python train.py --n_layer=9 --d_model=512 --n_head=8 --n_kv_head=8 --head_dim=64 --d_mlp=1344 --vocab_size=27640 --activation="geglu" --norm="rmsnorm" --norm_place="peri" --norm_eps=1e-05 --positions="rope" --rope_base=10000.0 --rope_fraction=1.0 --qk_norm=false --attn_scale=0.125 --bias="none" --tie_embeddings=true --parallel_block=false --extras=["capped logits"] --init="normal" --init_std_qkv=0.0299 --init_std_o=0.00704 --init_std_up=0.0299 --init_std_down=0.00435 --optimizer="adamw" --lr=0.000827 --lr_mult_o=1.5 --beta1=0.95 --beta2=0.98 --lr_head=0.0122 --grad_clip=1.0 --warmup_steps=250 --schedule="wsd" --decay_fraction=0.664 --decay_shape="linear" --final_lr_fraction=0.0 --batch_tokens=131072 --seq_len=512 --doc_mask=true --train_tokens=911000000 --steps=6951 --dataset="wikipedia_en"
MLP neurons of a small language model. Each row is named by its layer, matrix (down: output weights) and neuron, and shows model dimensions 0-169. Each number is 128 + 32 x the weight over its row's rms, rounded and kept within 0 to 255. Numbers have three digits each. A neuron's up and down rows have the sign that makes its largest values positive.
Before each neuron's rows is what it responds to, as a language model described it from the Wikipedia text at the highest values.

Description: Short capitalized or lowercase opening fragments of a longer word, often names or prefixes, such as Ad(albert), Ch(ancery), Un(terweger), Dis(section), ad(miral).
L3.down1106:115129144144129109126120116076137131089083084094117153113146104094200143139132150140129137116143102089196120148204166164160047140056104122145072113128131120108125159148134116097208088140157159130102138128142113088146108141155119134147068150150136151135125166114079109105084064130126138110163098157157165133153139160116044145209124136155119170157131178111121127128137118132086092105155077138157084137130097107140102117136140117174156109163101076137087083135131105134113118110107171126134125095099128055063135116

Description: Male family-relation nouns, mostly after a possessive like his or her (her son, his brother, His father), plus God, and weaker scattered hits on name pieces and he.
L6.down1318:147150083081148100090128094158114161180116106122155096153174133150137131183124137113146095154113106128140138100140127149168201125148149110201089148168124134150089084130151082133116149147101135149159151118137141147107112127108126123140208178125094102129147138135125140102159070129132127128071155147079146128114143112079166207099085114107120127142157134153180189055107137157148197138134162137157138185135110186161170145135119125048126158171055072173164119075134085119087071037135081151139205140106112096140132157

Description: Column separators (pipes, semicolons) after later column names in table header rows, e.g. "| Votes |", "Peak position |", "Sales;".
L6.down1323:079127123158153122130126151132095168129088153106108107144117062147144140174148148138145172019143105133160167137156129137128123114099112110115078143153090138135105159122130073077057151134162151148111085115152098130129157128130130152096094137078147102077108172119106103084174126072124142058154083112080103192124123068130157118150139063140147132107089154097129127084147116015117104097131106130126114064186121142108131159142116172118066120221105091123148161125127122114173195113131139113145129123081125145147145075

Description: Tokens right after a completed span or value: time prepositions like since, until, from opening a date range, or table separators after numbers.
L3.down951:141154137109111118129101182136135118179116099152124082145111154090148126172123145084185148101081146173152129123149133132134184125119117097100105060139092187130106126088093113079138144131111157156037144089132130188157124147084145144122066131123126152128117117133043137168179121087220120105143149138114130130149128141177151149126150088139141085172144123177130094101213150092170127159109104074096091082141173157095155134124135138136074083153157106111033081114127179115107109154116117104134145136167148094105150112

Description: Mostly "with" after relationship words (partnership, collaboration, associated, contend), also "on" (influence on), object "it", and table separators.
L3.down1236:176110096122107121149098161107172119094141137109099096144096154202108183095154100121154105125165169166097135166119122122038108173163101122191141173147153101187162098085197176153134113124130125124191144129163063179086114099173175090056139139098092099147149113166117154121150151085141161098106118093100083105181184144123108111171161169122095145145093134043134094138145082141113114146140127187139102155152116126133185097131072108134136108046139124132082201151134139091157116081086169212132145197146096101174101105

Description: The pipe character closing a cell in Wikipedia markdown tables, mostly in headers and rows of sports, election or list tables, e.g. Total |, Bronze |, GD |.
L3.down296:147096143087153161142145141115176154148096108113162132181074126154114111098109162131155189154150113125194151106110102078139062144152159115146164106127189127174101138109122130095094165115151081145158121093085096135173121143147129165170075177059162128122148086098156148115089105091086126121153125162127129098200149127171069113134071169136104152055116104115151140126157123149149136106125053125115144109108127122082131129133104157124161170111119075131115116117153176139163122099109051156097063133146148163173160143

Description: Middle or closing parts of date expressions after in/on, chiefly month names, day numbers and years, as in "On 20 December", "October 15,", "In 1937".
L3.down646:096110140146138123160177084116091081084139040117103172145107138144133181160122094085127153132118145180162110067128080145129152080136159100116116189115112108195161101111144160133166130144141110124127162088103126141137137131137075150132141147116121158140139162095167091104111120115146129121138076113137139079162120142092126157142218173119121179150140138059029078180086158181143138108140121129066121141151124131125118123173102130149110107106096107112158117156096185132124096084104153159122153105171141158093193163

Description: The pipe character dividing cells in Wikipedia markdown tables, usually right after a number or entry, e.g. vote counts, track lengths, sports stats.
L4.down1007:126135118125171124109134141118141107121123084109143119234102135124090133134173113092120181172170126102136084156126111137170129108108152118136118106045144079098126121117136127137149143139130103076202107111098085136146135163070230140138093066111126125177182124103118137110098127136184134126108117149197121122206134100123124145091120142183077127093134113140086144134139180109160131144127112120161118101166119108129158167159163115105127135107068140097110117135121174185089146166146110116110141157090082137124107120

Description: The word and (sometimes or, &) joining two proper names or specific items, e.g. F-111 and A-10, Shady and Interscope, Sabine and Calcasieu.
L4.down1231:109109096114075112107075135143103113132159160135131137138177157140143069095161042130120148121155197195168125118121158123133108101152099111176129101113146152143141186133146132144134101111171106149103162159142179067109174120143102152109098173140113075173082157132170114132132159083160163127088149150127179144146087113163105108151126139181136094193128121145145186107138169171111146094158129107068105174109143091191117141143117187122150141183121184127117131069147115125149168094121158113070078077133216075132131141

Description: Opening fragments of words split into several tokens, where a suffix must follow, as in dram(atically), inj(uring), sculpt(or), and name pieces like Marg(etic).
L4.down1338:114166095124125094123136139093116135130141086081149132126155116133097098147115136120119182125120090158109129173157146114142151090106094072067140125095169084112172178125143128128135113129109128142123172165131125180166115113145149146126255000096141113142135159127093086154106167127075136121153042156163154142123116078097148116109140075205113124102121142138096084131114125110156122135093086143134089137137130146156120172128127065134100169129098077133111138135141106176122113094131128147114105124128109143084133143

Description: Month names opening a date, usually before a day number, after "on", a table pipe or list dash, e.g. June 8, October 10.
L6.down733:179139105096148126128132142188154122088104176169097103105156165097120135146131072139126117148110126125141128184100066099120172147162116137164105113082117138131126045127175054095171128127137085189129053154099106092118066055127156097128078151102120146128154137152022111117171089109108124171065132109070108077135112098088150092115107188164104102145113156107106122115111094131097156076159132217123161180143168117192108052115125138146125097124156155179161129159188110122131136106141082085109074167096143101145185097

Description: Tokens immediately before a base-form verb: infinitive to, modals (would, can, will), not or n't after did/could, also after modals, e.g. "bid to crush".
L6.down806:124118147113090097100127167130154134130092106113155102139093072136082140152153079128112081162152124158135151105081102096154071085143069127160188179112095116149124065150138152101161118121132121159168075160170080118112109128147151189154150160121135100153177148129107131091141051128152132131084129173163129122128199060100106136109103162140154107151150125074166130121113084141106089118146146124081106150127128136149070082133155156127102111103125136119094116071090078155122098116122102087124122177090189136155129130

Description: The word "to" after a verb or noun in narrative prose, either as a preposition (sold it to, made it to) or infinitive marker (to supply, to distinguish); occasionally "for" or "by".
L4.down168:157137149135111117149128166114141084139134176155142160126128132144115141139093117154171143150129126160129136128105143145142173136112144110142153108126126113070114086131160104149138088134128078116140171091195085108081108078180105109132073063102190078147179094113141145129148120126176168100177119085166122144143161182151130099106133141103111116213093141099118159150132113147205181143130136095177044154110122103174153118112089140124146153119076128124140131062066108149128099195104150104175126150108135114163150125

Description: Coordinating words such as and, &, or that join names in lists of people, groups or titles, as in Chris Hafner and Kevin Richardson.
L6.down1341:131206138097130141147154153176090134166129156124111137163099154162147135142138145135112083061060075078115128154125142199127114132139082168131135135125066097093085139112154098150101126120078133184114183172172179117136115123133160070106085142128108151177134131100137119143133149132137112076104130114096183160136187120168145110162158171130138143117186142138104160091071117110169123224156153136242042129153136155176199147088148149139190086158136148134090111126078121136082149184093079114170165072142106117171151142

Description: Adjectives, or their final word piece, placed before a noun they modify, often after a, the or most, as in general, major, small, unusual, commemor-ative.
L6.down150:136090114148158129149148093156169121133122159079103183163103148068131167152128103127094158174137119084124062104113150128149157119123152138115107203096172177170182117161165138116165083096164094169197109104100059182187118125070099116146149202184144139165155095156160105094093182102171102126120027122110168117105117081114096132172100159112137111083158098162121184055097087160112157116151170163197103147125133180187138188162158113126051151134110122092092129055149144127093111076114100130117114135149132099130110121

Description: The pipe separator right after a number in wiki tables, mostly election results (vote counts, percentages), also sports stats and track listings.
L6.down887:124087141111130173108091140123183093160096057084177093114165141117071147094133117139116128165085052095071152076202164167080161079153151148156137122099118158089093134200160116163077089142105072173178183117194117125124166140094159145087093132159131116175133076084055151114093128100156146123106093019110167140117080117139107124108132135127127082127146133121117131114166131096146112120063079158113156138071162171096115093070153101150171106116120102129179127102166098139190201152141163090137141087145164172154130147

Description: Fires on joining words "and", "&", "of" between two noun phrases, often in names, titles and lists, e.g. Black and White, Sasha & John Digweed, part of.
L3.down214:114120149085098105092052148142111147130125125114099159133072127158194137070139111212182169124204075091062108144142129067092158169095182096124128150160089153134214092091132124153139123039112145177125139132150123113103118118158097135114165137168086124176128138134162139069074052153130110140165142100093182135138165120168188078122137122126139111166178135175109131117210134151050120128094138166107092115106148142148119120118125182130161109126133160151102157063088091128149127134086125129175114116131153130130176152

Description: First sub-word pieces of rare proper names, mostly surnames, such as Hou(ellebecq), Gib(son), Kh(o); also LaTeX mathbf before braces.
L3.down707:111104122068103113092101136144194127107140154114131143187113117156097089106147176112116097164095147127130154133151106143108117131048135145105165089142099170144146128126148168149135145095122120102162115140141133089141108111121145158149108115168148177108131112168080179143098078147083103139092102127113121147111148167180146106110137123124138096082141067098162182089194088131123181138109083149126165204097139173119218148176068129138114157151155150119125087130137129115087131155066110106135063138118174119087140156

Description: Connectors like and, to, &, or a dash right after the first number of a range, e.g. from 21 to 24, between 1931 and 1935, 70,000 – 100,000.
L4.down485:153135124139080185102091154153184139109144123023170088138112062121073113074141075087143163127159133170112142147114087097117150142129173139162054126131174118204107126093116148126182158178146115186084158162153167152117142157144134130136102146102097116116154141127123185088119145091126172151156104149125130115146111176156108132075134099056125155103165141137083121131103091225175111130115073119083153171194109183108158137136096078171031199067193105121100202127230121141142097130173143086202117133104134138116132124

Description: Prepositions a preceding word requires before its object, like exempt from, compliant with, violation of, plus became/becoming in biographies.
L6.down133:097103164096085107120145129204139109128077102149129166170163112098089159102136141141136145146163131088139119138125118161158135115094089171130064121043117068117162142128115109146093156092162110073114129083110134146129104103032105105129105170095188128140140098086124146133115170167096106107130124103107159161093130152137153089161201169135081148161087117112134044100080112152102101134078110143143110166168131135090187157161082110098113161120135145141115151136120209169138118195150135171130078100053080181200097090

Description: Words like married, wife, son in personal-life sections and census text, plus Preceded in succession boxes and to in ranges.
L3.down468:172177155055126140135130139102117133104163149105129159164070146125138159142132086102120128112124170185139122087114102086114153176061106184130137126156166128179126109137148121111186094177153181116093153079147139131149108102169113077139162100100079164179214174132126094101130089080092123164145146154159112035150143167145071137109125068132178123131104132075039131160174103117079105136122094089143064107108148159149132124152133168157115113131116149119145172125093138122144151111129080119095137102154091126180140074

Description: The word "to" right after a verb or adjective, as infinitive marker or direction (wants to, agreed to, moved to), plus verb endings -s/-es (loves, accepts).
L3.down1021:169142177109081098096129160139106114141208155144119157138116117127115124115141064133148130164165133078084149119123187042128119141064167139145183134142157170136126085071118120106106143135139089165095088136105177115211156156100121117084142103123076154149129097121133119047103123180138125110167126126163145130147149148152091111130119173092109151133079102072130089168133111106089129099104128092132130160124141121145146186136212100133146083122092144085135141100046136154102124166123104134129077124163097155110165070

Description: Nouns for places, institutions or infrastructure, often ending a proper name or following "the", such as city, railway, Reservoir, Town, Pier.
L6.down313:130108131184069145133160126119170157135099077170139088107155065112127185116145130143129157080145169134129075090111138099113130097125149098102101116158124163129143102092205182164131178105046163120205179114177134167107148164079098177134146123157115094133103085159145108132104162063133166153175112152136141102161183116142086134145097104084127136223178114128125130077157172120130139103123156091141127139059077149101113160157099169199115070117140158165133090110133113081071127136165120121115189156167121136181157160

Description: Tokens inside multi-part proper names, mostly the second name or a surname's first fragment, e.g. Angela Kin(sey), Peggy Frank, Georgios G(iakoumakis).
L4.down662:069129098138145164153121144082130078126155131102130095080144147158093101151113159121173104077111118149111158106116117105146140121145134055145126089147151124081123155165179173137101115144094176120146172115077120181152176132169116104124171092099105134144143157116105096124143093093133172145122079134188103141134128125137179204151071185140106122156140216126139066108170113153193169153131128170123149167195164142122183175072144128099081147176141123173125081086095146111135081128049153131148122087089130115118087120

Description: First word-piece of capitalized proper nouns mid-sentence, often after in, of, and, e.g. Manhatt(an), Bell(ini), Emer(y).
L6.down1254:158136075174149116168122154090128147142101143095117103189098120153128112097133152128091099128112090134068044216141123162161134095105153099131083114065105095123112097077160159103136126133135175132123126135166125116095091150101127163109066133095087127200168121073138149119118128122110137088158160134159181120126137147142110126073142107099096094172158100156083126113109114132108116174123139099112131195094085167087089119133181138147109110122145088149071095155126083100122078128153074120159112169163118190131143181

Description: The first fragment of a word split into several tokens, often names or places, e.g. Vaugh(an), Tro(y), synthe(tic), soc(cer).
L3.down1093:101092114136083146116111116132110117163188102171120145077112114154153137118165136195123132176186113077106115099148072104110160202098119051158093162124162098118147117182104166130116084161106122126129137132132138116151123102097097137123107100109108118137095077128113098087145062085180111116110173100130144158147108104148136180125132083161211144123162106104099087111136077123122105101043126141103075135138126144148144096102062148182124117113133132114087063129125096110131148099079056196126181134160175126081105136

Description: Month names opening a date, mostly in tables, release lists and headings (September 24, 2019; JP: February 1), plus scattered unrelated words.
L3.down248:053131099108174132083101122111173109085111104179094106082104115136189099139076171080133179088117127082109137161089147117127096133110161177155106178112097164122118123179103150118074083112076123165081097102133104174108188164141127182161080150121129160097159161072098112079177151104155127064114104111110094098145148138173129139131196112082124161125138127128128152150194091073147139124178158137145089130124104166127112064137152125101077119166175111125122112139141120167111120107145099133109154166093110124140128084

Description: First or middle word pieces of proper names in sports, election and list texts, such as W(ok)ing, Dund(alk), Islam(abad), plus stray was/were.
L6.down320:157128143117166131094129163104075126098123110159154112142119151129091085115124127196113143103151176125135098103103103091118141153104103090141099127204160151153098140123104055124130123114151135104119164155156130153102040137124143106106206194125144103145118191162090115174184115115146122095137118201175123062150149152121125162124164091097097162162127134153125201103137150090114120118163052100161204096139046102138173097102120145055136137133064143122164132135139154159111150136096143154149154180116124145123058119

Description: Early sub-word pieces of names and headings, such as Kar(un), P-ar(adol), P-er(formance) or Ad(rienne), plus the word "first" in "first time" or "first floor".
L6.down1321:215153125143131166151123102066115157123109075139073119098058120113075141171142118143062074126170120118154124143135150127146187171074156077135154145163145113129093085079097150138159067172075148189126148121127071119061093130135098100133089138115104194141128128104109130097154131094143126153116146170134124159105163181148166106117166157121110139156078130095131118114060159093121117111109092112158122130111138155114111132192140152100083111122209117102123092176121081123144173154145181158150176176112106153100181169

Description: Word pieces inside multiword proper names, such as the second word of institutions or the opening piece of a surname: Sydney Harbour, Athletic Club, Mac Davis.
L3.down397:124113176130140143170093128152155089132136093116114100099162150116150132087195105162058147046173099112105136097092158131131156164130129107153140111166116127100098151138119147078124160127087109160148152157179162110170150103074195099158183163193122082149129122157168130099107100121106162173150159095116165115092136143103115085138094107142110136143118180127095130122154098122145105128107086157128153137123167147149163201137145142140118120071120068176174094137134069105123174135111099152074059110161088183167173111

Description: The first capitalized piece of a word partway through a multi-word proper name or title, such as Inniskilling Fusiliers, Virtual Console, Chancery Lane.
L4.down208:145122088231124121163121178154094115104086103124127124156110063175162145099073127186161131169141127079133159112127107160096152140096126154102121150063161141151115120102163194090088102180106142168150118132143163129150143110122118145079126168173209137130097156128157136166150161129108166160165125176145148102098132186105109167114094143118124100085080092139127100108090094135160154141103131128154083168112073187136169142120144079134143067072069079117083131111125172116153114111139110106142132155157158087105128099

Description: Prepositions and conjunctions marking the end or anchor of a time span, often after a year, such as until, to, since, before, on, and the second year in a 2007-2016 range.
L4.down482:070114142150088107147148172126064132049130096141131100104148072119092095082135109112108112115119115108152137085159077161134147093130140167104103112155113036135149156081087159086124099147137098114176111094141139153120112140197099152167131151129121124142145118098085157134125100117093146145159128149136103153117110113118193190173074040091091091139179126096170157164126167142103155132168137160098181113138160097136137088158138070144107161165077118109079142152134073122097111073169093101111166171097075145162178088

Description: The token just before a year inside a full date, either the day number after a month or the month after a day, as in "July 19," and "22 August".
L6.down695:117156085134159073144091127129085130087100090110150164111166072141152071159112095101135155132125102077133146132158117109155127128164152083117153174142115049153149093164136101121143042128111107105143062187124156172134110104143135176168151118124090113126166166090094087128157155122176141143156092134119124105132149170104171151191137178179166099051134168156068143109152105091169114128089122145058166108166120149127117128148157121127118118138081092072090110152151100138142130104169153092143153096080123177039161131